Weights of a small transformer language model.
Size: 10 layers, width 256, 12 heads of 32 (4 for keys and values), vocabulary 512, 8.17M parameters.
Architecture: RMSNorm before each block, rotary positions, biases on query, key and value, tied embeddings.
Training: a variant of Muon for these matrices, 228M tokens, 3480 steps.
MLP neurons of a small language model. Each row is named by its layer, matrix (gate and up: input weights) and neuron, and shows model dimensions 16-207. Each number is 500 + 50 x the weight over its row's rms, rounded and kept within 0 to 999. Numbers have three digits each. A neuron's up and down rows have the sign that makes its largest values positive.
After each neuron's rows, "fires in" lists the words (lower case) most often at its 100 highest values on Wikipedia text that the model never trained on.

L4.gate562:519523460537494476503475508530580496478427439497487484461526492526389563468462620543473524498555489419555536418547502493432527484533413451596514473530520455527390573490505482477611516566454392476542457522451612537476469407541571533417518422435494559568518480457528494457430514553571491513462485496472426487450476491402534456556496498506467511519476423507534586528532528525435444546442465553564562620520504506550470435437522464491548652416408381454510489448414473463545421447485395583477457546459540550554431557488540417549514460454493567546528556491494443444536578434591551488
L4.up562:592504514504467441623465514489575493430524523446524532546502508354571591577487437425447564509490581425530465529458580539509476519530484601480476501537456465527501402478491520467472579528521525535478601468572445504510457509544461509469424392524525444584457524479472439534469546543473506541474489543520423530565590494356492549509481494506494492429527488431540495491386527545445577486432478528493480538480467416521485447590527506534465484493596413560521483567564536435529483466417551512521464438484517561490455638494546445456499570483488468532501534567449621564410425433563522497
fires in: "years", "months", "year", "day", "weeks"

L4.gate351:468435435532478507478472448498439501529512454485558518451517476538569545531477590509468480481504559469445470472508426527523543524584568458435494542564451516410523466457544581475460456510487410491492549577547453545520467443509439520536484538595510535617500472634540462549537544482488548451440500549528422473465464472472587513481501434582551456450417424510602490472462480417382468435455630451440594491540505582554520543534453474503502449460474506471589473461480507490581524432471589440542533431504541515472492533485535565507449540484502536477438520569539498565479512519366412428
L4.up351:570484520443513548480554478556526559521436483485408535548478528453441559548398461447505483482486553506421538513526484514580516509466380484498447487433421565411481502578507455462520646497539560551539557536512450542431486474493486454511437499437545538514533514460510547409449492439471496474485473534533438539442494472524427410481481444476531431515421532467478514527465510404428433615466506455532481460537442446450483484444548450456467497547477381525536445507451547515557462480450471489468551494514458561533570500631454598430426459447465594524640383479514552586473403570525490555
fires in: "science", "program", "award", "awards", "additional", "magazine"

L2.gate505:578522548488656496509540545524451539453433553430475532589557471562384505483460488464435608586553485539459553578555421466502478575532406421488469428484484483531478484584539422513494472426471504495503510399411502502438555529420447511463466452500496415548562499424514563449540407485520577484528429534488552475465468564543469422422460370520501569466510467471552632464457514498474517476512515524541464552479570507555401516452551537459549512525483575600484521543489522528507481506441602486505371507495437504524435488449467580489490540425511605517552485507481575506501462455551454466
L2.up505:474471514437419398491501376506548610498527481417462471573528564492407539515453507535432494419524489453505456493473436539408520464517615514455536503484540558448523457465491364502545480453436522560484550510511463478492503501469546476510543541407404473463470581531495546439497446522590513594590549516560589516505540459483515514496497559561507564529498500479485552567526556520496435437463537579384517543486392533465476449502528529560498497519450501516579494430493503530456479461532561559417466480500508470443476491486431521465410499495531507489495425553435598489464477476504511514
fires in: "state", "university", "world"

L4.gate419:443487489441525534569424495441517507539507564543542529541443502528507468483565525494535497501520502502463493418524493454434495492429506470536569423447455557496484553480496684524439360554492473489466470463603545435442566558499446494449551504519506555522510515508493430536499586542550472447476527501551380458464538470410497474529538501477518594452493469509464435446438419595505525467592574423408553605545518434460498516546468410439525493566434472478517530478483446426600445515508559490531516535517444463475465468556555495482529496422516445475605550522573584519559567493486444544
L4.up419:529582552499554523477491453398564558482539488579482533489455485511533437532417526539554485548434569444509551520508561462459552548474462545542555424549541456462558389556547526504508496476450485518461506509522452511415527501398531510548542477447480487507575476462485539492391571493500456439508559587419515450423490604490508559565472519538489506469475503413523503533505488436575527565530408522599476553534549444486514536560472543497552581471427364388577455539529455571465460521505482407525542507560480486543514597457524486552567549454476538535473453487531506470571464496423482521
fires in: "other", "text", "make", "others", "receptor"

L4.gate242:483442461533528378551564476397409493388518444464515494492527518515486506478646467578500510410419531504516464535510537520435530573421384490527546473429472433500448494514477531542480537518448496478576564518397517477464544442544464525451527443517472534476420496466500389443513521491490474542487516492492471517620496553541540542502486514546535490527512427647440501528443419472430485439442514400487497511441456341413586552454529538519431462541486561507403520529590462493552534527561530486522479528482493414565474508501507470453530578517498444447589534452523493564587534558485447492
L4.up242:519530541481485626525478537478593517556428511462557534587522451493582538451565521421543469449467499547415528515438534468434459459500397452458581543514501515512512462517588499405444469553597470474610541634599467561612542474417542492535552467474557493525469542528428441525501520534505501447493526471502447446583393491492517456521542482499548511595464468448525530598498470496587517466555520461475464452543577552531523538486486516500520509495465486474489492478525547466484483442538417445486607458544463504401438432553491530519484468531608527484484532429504503497506517493510556518
fires in: "other", "southern", "water", "others", "brother", "southeast"

L2.gate644:487408570601513487452455418500576489479554414514462518508476546506408522563500479480446418560531530467491462450518496535525420528481468483520522451524525562523455440498496488605484494423489487524355414458518551584515563426492372468478466537413410507527535473459511501467418532488545549507593454496473486508423584473494464516426527481572446533475378518528453513531449505519446555505535500451508520463514464480473527404518483507452557538440510390543518478533524440591528552543468472482550509506544428427434525520465597439516439556395437541552537468530473639483505529487494463527
L2.up644:473418496445577489558550466534452484475475418466544492377466471490403547525542477466524528493547479412528554455358494578476425529526569417491518490525561544538427416521439528507495504421432590550522536521483507496501479529564581572367520539525545468555571641498553522519544455419528542520549432470500494522490572594537443496453518542526535527523471469472499456492536386448406507501499610483424536430462438525463577462508456483574542530436491380587474543534482563560487524432426481471493528513452465446568552453493545522587447490482533497525449529551486406521512507428489446517
fires in: "state", "during", "received", "release", "royal", "date"

L4.gate447:509510484590499513607471465548484493464443404434413464597488554527475394482516450606501493537498469609429573538501474561505451555497512569482562483507564607498551458534507450448491500464506553498463505528458537430432479433592451488436562479618449431408498519409506539513425471488546465457510497516513513469549483562540561502535549574559494536492499488489561551394462470488535555593508372463510526427430524487540454464477545559506506490449516477478424481465560437452523474544463543448488492592462451413561465495448474558578416587487572564468562439504533442373556506586549501515
L4.up447:476496447529506492455431468492513580527503592469482428499431533473560385512495419477513507536500468490503478509481469436518472446555503559527524512509489484474567496562451453446477457580542456411461454580481523570511492523483451466417449472433457359519498472492591429526530436588554537461572612505487442578555532427574536460493513519421504502517439550462493540424396578462480526594522506554506447548506483576525632486559521478614452465477482433531425499549433524518480467514506462497402435462452587537451557474422495571547441531478508558511445434556482509463463446451598518425
fires in: "four", "night", "five", "light", "state", "silver"

L2.gate587:551496477547494572562577503476530504501423517435613522498466582450562462596443507512548496439567473488555475529432486459511410445535446430448422519526652536550504436557565466640425469456453494475534495554513508444461546487417436507511491499502380577506508432439484495491475433521400499559550428430370517448449522567513543462490529403488554479453505530435536493499504593478506526483502479566551539600494466545519583559505447509550536581521550527551561514476476531488495467496545404477463536447494567424513541543548505482548532521457446512595548514500570478447541545431532580513
L2.up587:562470514546490483532441500512454560392554485487595567500523585426594494586431536599542472470574453413537472506443433468435432495490503513459564582567592497527523516503526493525502528454583422428516579536468454545528558453503431566474420515503516556505519533442532528546481506603501513580540442440553534446408465411577556471457462454568507458511559582487536472506488528489544529468468497532424603519517459585582485489473468438446539425422600531562417453457546499425426479493482457439504468536523478469449490528458591436403582509470518502438389501455602532470478531542477487484
fires in: "william", "million", "village", "will", "bill", "killed"

L4.gate189:550452512475474614582490602480466486467491479409512356552474463578490604522485519565472426530520542462480431483436506433520603565518559404524516519454491489449562447482557467509441472547482492581491487500466433558475486462520432504482584418432424526423501488585514500435467482481443499521564549582526490508426535450437582450517588435539477520560467443446472460514466518510444556442504494530526498481477509421599517453485526448491453525540490501491449471557576545464517451533448601452487581424459505523437410501413580470515500511475433451537484492501459588458446522595484488495
L4.up189:561513500518477549514511518476457465507689450489453468435475489434508470446578463415474545490432528478492464505565482489504512563492501391487566553419548451532590522488436423471419497578451544460487477549474490465410544466522487511555445507529440505508524495529430530418457506457422464481564407433499485441434547390510496522548581424451439499454469414544493447527445467498502462550443499496515492489534505487553478440534476360469543407555459512477492538500473574464503544503488543449497507501446466449404480495467471535466443608568468468528583503550455632456391517542480397584
fires in: "years", "year", "you", "your", "young", "youth"

L2.gate3:528440497546531542551572599512578452536509474478457513578546534509501547541505606488539401426434475550461500375636483519502501487538523529548466475489421510560485499518524531482452419409484472507422556542591533560471583506503535429474467539552452463508442537485505474550501500451472464489434578534592518500493528562447525511545583532532543423492481541493424542515514454478464515544538494478449516462497491534514555463453514440547457473570494454473619376469440573500529584556546459467603482518450536527444458511472497608553513504331483535599486556457484468523535545528430459454
L2.up3:560571484446496503559517501412586455533436517507522521533486486430548399455520418556577398511438514478505482515556407456519429462512488451445516455474547518521527536490440544513515473538509519466545435431480585523391470371456520454523513527422422521462395526558495424482553495422524452506485469521497460541513590575444459527468402468449568523428488518510482500452463521495461564471491482582470502546494467559545547530491517529448498502589515494556477538434414553499489532517537536482538544453522397605470643479434474479497543486504492563368525547487478487595465470455360527497
fires in: "school", "schools", "award", "awards", "returned", "well"

L4.gate309:517351574439489410506562470569498478359545519477495504566505533464504604482473482484441502520449506466535490529495500554390471510568584602525423408573515425448541483415578551401513564491497552461506602518473486506545464551532492504479537464600475456528554496448490470524534436520486503602480504531533526470477564534554420466491456493504420443461518534447482475571425439529513558483529558553488477566527425462522505586534501485474553592488466449517579482515505445479464489539550531528545436525580583427470460561421532386493531532459511571512518512507510603481485465524460528514
L4.up309:565465604423553515444515553419497436491508442452542509460520479541515540530490542451455561476513551572479494440482457456503354468547491429422455458513526530566442577486402515455462490581502499386512335448438390482539503582458478501460461501416537552462458498523534526561542502447419529466513492493411527522602523527558476500555521523504491509559449607484469442511511497446516399551481533482563523466440524556450513421501493470466442433499491585532535486521460548505526497513462570459509538498484382463500526472463531480374533459501563478517558550527469480591403636495482450483
fires in: "by", "with", "to", "via", "as"

L7.gate366:422551456447582475470570539466532514428562563524482435405458442519478450592492564508478516474471493429406448493450438506538421541549532499560523535440506361543452480442556438436483551567469531530491519521521566516568467496457442510461577552446481455524503529466494515515455468506452495484534425539512472410476508492534527562542487502390605393534493494394438548525540444448508560448449550512527536557450628579439525544387479574526453436465548556408495505548564482465530496534495546399565529440571543515489542519489464591515555476513432509438500472455547481539490465381515580435
L7.up366:470449476511465554498513501439474489502539478456520550458515500465477524532482451488547456440474504547542552522584435478521447536448517608467618476541580556566425527528514542523458598470497551431484428473495546486511370571490431486357650520544528530485461449497443491494428455449381461456440504546494432535530424501402491446645518497495446420542469564429344501493516454536511507539520551530474526506438485501556445490425408462454556460498521550428519490419494561574399474433503529469468478504498419479424538544522534459610539545544475528558529495431532528453570487569478500555
fires in: "vocals", "drums", "bass", "production", "bassist", "drummer"

L2.gate607:549537528439443546452484540540543425430443553554475571402508544528558504499517505490521427455510567548465539625617481439462543529427429433463509523488570543507488501534506585561431476588522621555517431609433413504433497525480457501570436514505488520522534505399541467473500481407394561397479509479438477471476654497533524583468449479577489485505520432504529423513485539541551574535498426472575465518507540502526508448568621513409502514448502551486453493454523565396530485460546574503537507535464574496501452536545550523555552599481475555526483540545462495504473470618388507554
L2.up607:538519466429540475544508462541440467467569506499535555471505437508394503530517580542479545486501570599553452474508534487469564558466406479441487541440561512503545457465455510558471411422580398533501503504533499503511480504528524473564553546500515509464435474527483532554446456488498466607524582489494413564473506413448587391514477488558519588519491545503503521443417557610530374502508502434541556470556452468488418461587529586391540474462572548489518539578459486514601491497446530511456544420457469400524458513465542500464454497506496528479472437508366568472481469460508544508
fires in: "years", "they", "year", "you", "your", "young"

L2.gate256:566408487535513451503475502421461548458509455470488466469525401608539452499517472603605472523526521485496489491482506541497498447474461455487525510487504532465431567479450533462481474490454463520509469516445424458531501513629402469503507436583463506477561532486542527460490439555527552435533400518420530504518547514509498457491518444512410547373528430500516546515398474536487487492444441466527530476460446529470483418486520504479515546492535529530517507507471437523380546526469542519607526455533561429541505621466539457563501506428501423502463387406386562567539544500407458459
L2.up256:529561481504522481469509538544486492533436509461526551456417501446378487482510539505523493463437561556413571461561525508559421408515480485464510381489547487502529502551522486543478499506471520501546420556439468469527490539469560456522544512430491490525561602469495562608591560414447486564513403532487548447494369519467506578484478491520501537471433457495456511465435538520490587552532480427504500482544469495513546496486459525413455535574465445569401454595406517492447513456537466406504474471596512483522509363438532525494547517520466388489521468524486502504446498574514532546
fires in: "as", "asset"

L4.gate195:559488451470499503382431449481554520538520492446480517484480477464463564490403509460512542512502501452525539546443413483426570506473530473567501468414588483449505507527469515519543470537583547484481457567462480574548539517510509475466524441562477546545381547535516496546495554551539474553444515509521491519519430316429448485543486522527490394447458591450523570594456468501437462469487512558465499563470471500486409445419505491472519460463507465475478493468436541406486507502498543400479404595578454556481471461507480432573493532477568517585560505550519577505480547503572489529
L4.up195:488542487524560502479499381554482502595478474526545472628500556518519386532556482470516475463490487577435519526509523506504531462413379434547526491530542413563514467557483416492486507440440480519561547525412500515471497487494457491570436529419569448501593454523497490521513485541382380530523504474497451532460492459427609568489436510392532411484439541479540522531515457489465522561472476602477438555484510538505469480495452443439563471498518479500544570498457516584556525544506473507456500516463577443465453545503565435505583552510588569465579458630514438469518502419603467481
fires in: "years", "months", "energy", "days", "year"